Weights of a small GPT-style language model, trained from scratch on English Wikipedia.
Size: 15 layers, width 256, vocabulary 2048, 20.4M parameters.
Architecture: learned positions, biases.
MLP neurons of a small language model. Each row is named by its layer, matrix (up: input weights) and neuron, and shows model dimensions 64-159. Each number is 128 + 24 x the weight over its row's rms, rounded and kept within 0 to 255.
After each neuron's rows, "fires after" lists the tokens most often just before its 100 highest values on Wikipedia text that the model never trained on.

L12.up1798 [136 139 142  90 138 151 150 131 148 149 170  90 128 122  85 134 129 135 137 122 135 110 113 131  94 144 110 120 146 117 145 168  89 114 100 141 114 132 127  87 156 112 109 121 114 100 137 118 126 141  92 151  96 145 158 133 176 112 161 154 124 121 133 135 129 120 141 133 158 127 137  82 102 109 147 162 104 135 126 125 142 145 164 128 126 151 152 183 173  96  84 106 134 142 110 118]
fires after: " |", ";", " and"

L12.up1225 [ 91 166 156  90 136 129 118 141 135 114 139  83  76 125 105 117 136 119 138 123  78 146 125 148 134 138 112 112 150 148 101 163 128 125  92 117 110 115 136 122 151 154 140 133 151 144 133  89 157 151 117 182 157 127 131 134 141 133 151 151  77 118 131 118 182 104 136  98 175 121 136 101  93 112 104 148 128 114 120 132  94  85 141 130  87  65 124 136 116 124 107 108 160 155 151 103]
fires after: " |", " and", ",", ":"

L12.up300 [162  89  78 132 133 161 157 120 112 119 145 122 147 123 117 143 120 135 115 152 120 139 127 115 126 122 142 116 140 115 112 104 139 153  99 132 142 149 102 152  80 114 104 170 154 121 160 107 118 103  97 162 138 147 116 163 169 125 131 135 128 160 156 124 119 186 126  98 121 151 125 135 110 154 144  81 118 121 113 109 146 118 101 106 112  91  95 143 116 140 146 124 162 116 152 115]
fires after: " ", "1"

L5.up497 [123 124 163 127 134 118 135 132 126 104 149 121 146 149 153 119 151 105 106 154 114 125  95 139 119 133 123 142 170 118 114 136 118 165 139 145 156 100  96  96 131  94 142  64 155  85 111 133 121 108 140 166 169  68 122  88 153 156 179 115 122 126 130 136 148 172 128  69  89 119 150 117 130 140 116  93 113 134  94 152 144 159 148 136 141 114 129 137 152 146 151 132 131 166 139 130]
fires after: " of", "ith", " in", " with", " The", " for"

L5.up1492 [143 121 112  91 165 158  92 106 172 127 116 165 151 163 142 149 141 132 129 118 144 146 127  80 146  96 104 132 145 133 131 140 144 131 146 128  99 143 125 142 143 130 147 131 143  88 131 106  73 107 110 148 102 179 134 131 147 103 114 104 124  99 143 125 142 127 179 161 149 129 122 142 149 156 104 158 148 126 150 177 135 138 136  89 120 133 110 102 124 107 157 142 110 107 160 120]
fires after: "|---|---|---|---", "|---|---", "a", " La", " Fl", " San"

L5.up1351 [115 115 127 148 102 139 106 129  88 134 116 141 158 150 115 138 112 131 158 154 146 129 116 122 145  88 149  93 143  80  85 134 127 156 126 103 121 163 134 116 111 142 126 130 139 122 140 100 154 127 138 127 154 113 138 142 185 130 160 184 107 155 113 129 130 164  86 125  96 136 103 145 134  96 127 154 140  94 151 149 178 116 131 156 120 175 142 110 144 149 118 146 172 134 133  83]
fires after: " ", "1", " along", "–", "\n", " co"

L5.up240 [101 123 109 100 118 167 124 122 119 104 123 121 139 152 157 158 148 132 155 127 149 124 136 138 124 106 105 118 158 106 167 137 122 125 145 108 185 139 100  82 155 102 164 117  82 138 108 166 148 157 127 106 128  97 127 106 115 109 118 191 162 131 116  92 175 109 142 145 170 106 108  72 122 146 133  89 112 118 101  90 162 113 126 143 122 129  73 139 157  64 115  99 106 127 132  63]
fires after: " ", " |", ";"

L5.up1242 [122 172 146 123 132 101 124 126 159  94 128 143 141 128 120 160 138 101 150  98 119 176 161 123 165 143 126 141  56 137 144  96 168  84 138  93 108 100 124 157 113 138 108 132 137 113 118 121 102 121  70 159 142 107 105 127 149 152  95 114 150 164 133 138 149  81 151 116 179 133 118 121 125 158 137 118 107 130 106 134 116 131 126 163 159 131 109 139 109 123 109  86 105  85 152 137]
fires after: " f", " T", " s", "s", " F"

L5.up1771 [112 139 122  80 112 138 127 132 120 156 168 112 167  97 113 124  87 160 106 137 121 148 123 142 149 132 163 123 173 142 129 164 136 132 134 130 125 117 117 122 129 147 129 135 163  66 142 136 108 142 165 128 145  82 132 104 110 151 168 163 117 102  91 151 126 113  99 144  82 156  86 128 156 138 105 136 131 122 101 115  86 161 147 141 156 147 103 136 141 175 133 122 140 136 108 129]
fires after: " h", "ith", " with", " H", " an", " al"

L5.up314 [167 117 147 144 116 165 150  90 119  91 144 116  77 103 123  94 106 165 132  90 125  83 122 114 155 133 150 100  97  69 115  97 146 102  87 145 138 138 103 111 158 145 112 109 130 151 113 161  98 125 138  97 136  99 146 125 116 134 157 144 138 112 116 131 170 103  85 145  94 172 134 112 166 111 111 111 110 135 112 145 160 135 149  85 135 165 141  95 141 159 112 118 126 107 137 146]
fires after: " ", " /", "|", " a", " s", "-"

L12.up868 [150 146 117 155  95 110 152 120 105  93 142 137 151 148 172 128 101 155 140 136 163 100 134 122 118 141 149 132 101 141 116 123  89 100 139 110 147 111 136 134 148 117 133 134 150 149 144 127 179 127 132 113 133 155 162  95 110 110  76 181  88 180 154 162 167 128 145 106  52 147 131 126 128 140 138 117 131  68 115 102 115 103 168 132 150 142 140 166 148 135 110 122 132 131 127  97]
fires after: "\n", "h", "|", "r", " "

L12.up600 [141 113 143 136 166 120 128 133 136 126 125 119 141 127 148 172 110 134 118 110 127 137 145  96 136 138 148 110 108 114 174 107 151 109  81 125 120 133 148 112 133 103 128  97 111 143 145  81  99 115  89 139 189 116 132 133 159 141  76 117 142 108 133 124 150 160 140 125 136 107  99  90 109 110 135 123 103 131  76 112 155 166  96 163 119 150 104 171 146 119 155 135 105 101 145 161]
fires after: " F", " f", " K", "f"

L5.up195 [103 139 152 108 129 146  97 132 130 101 160 121  95 134 142  96 114 140 104  91 155 157 162 146 121 161 135 122  85  94 152 149 131 116 119 112 129 102 104  85 130 122 108 126 111 127 135 149  96 140 123 115 118  75 162 107  96 133 148  96 128  90 137 118 139 137 139 101 121  90 129 136 112 110 142 110 116 130 157 148 138 123  94 122 135 163 108 124  81 103 107 143 163 119 131 126]
fires after: " s", " J", "-", " profess", "J", "reat"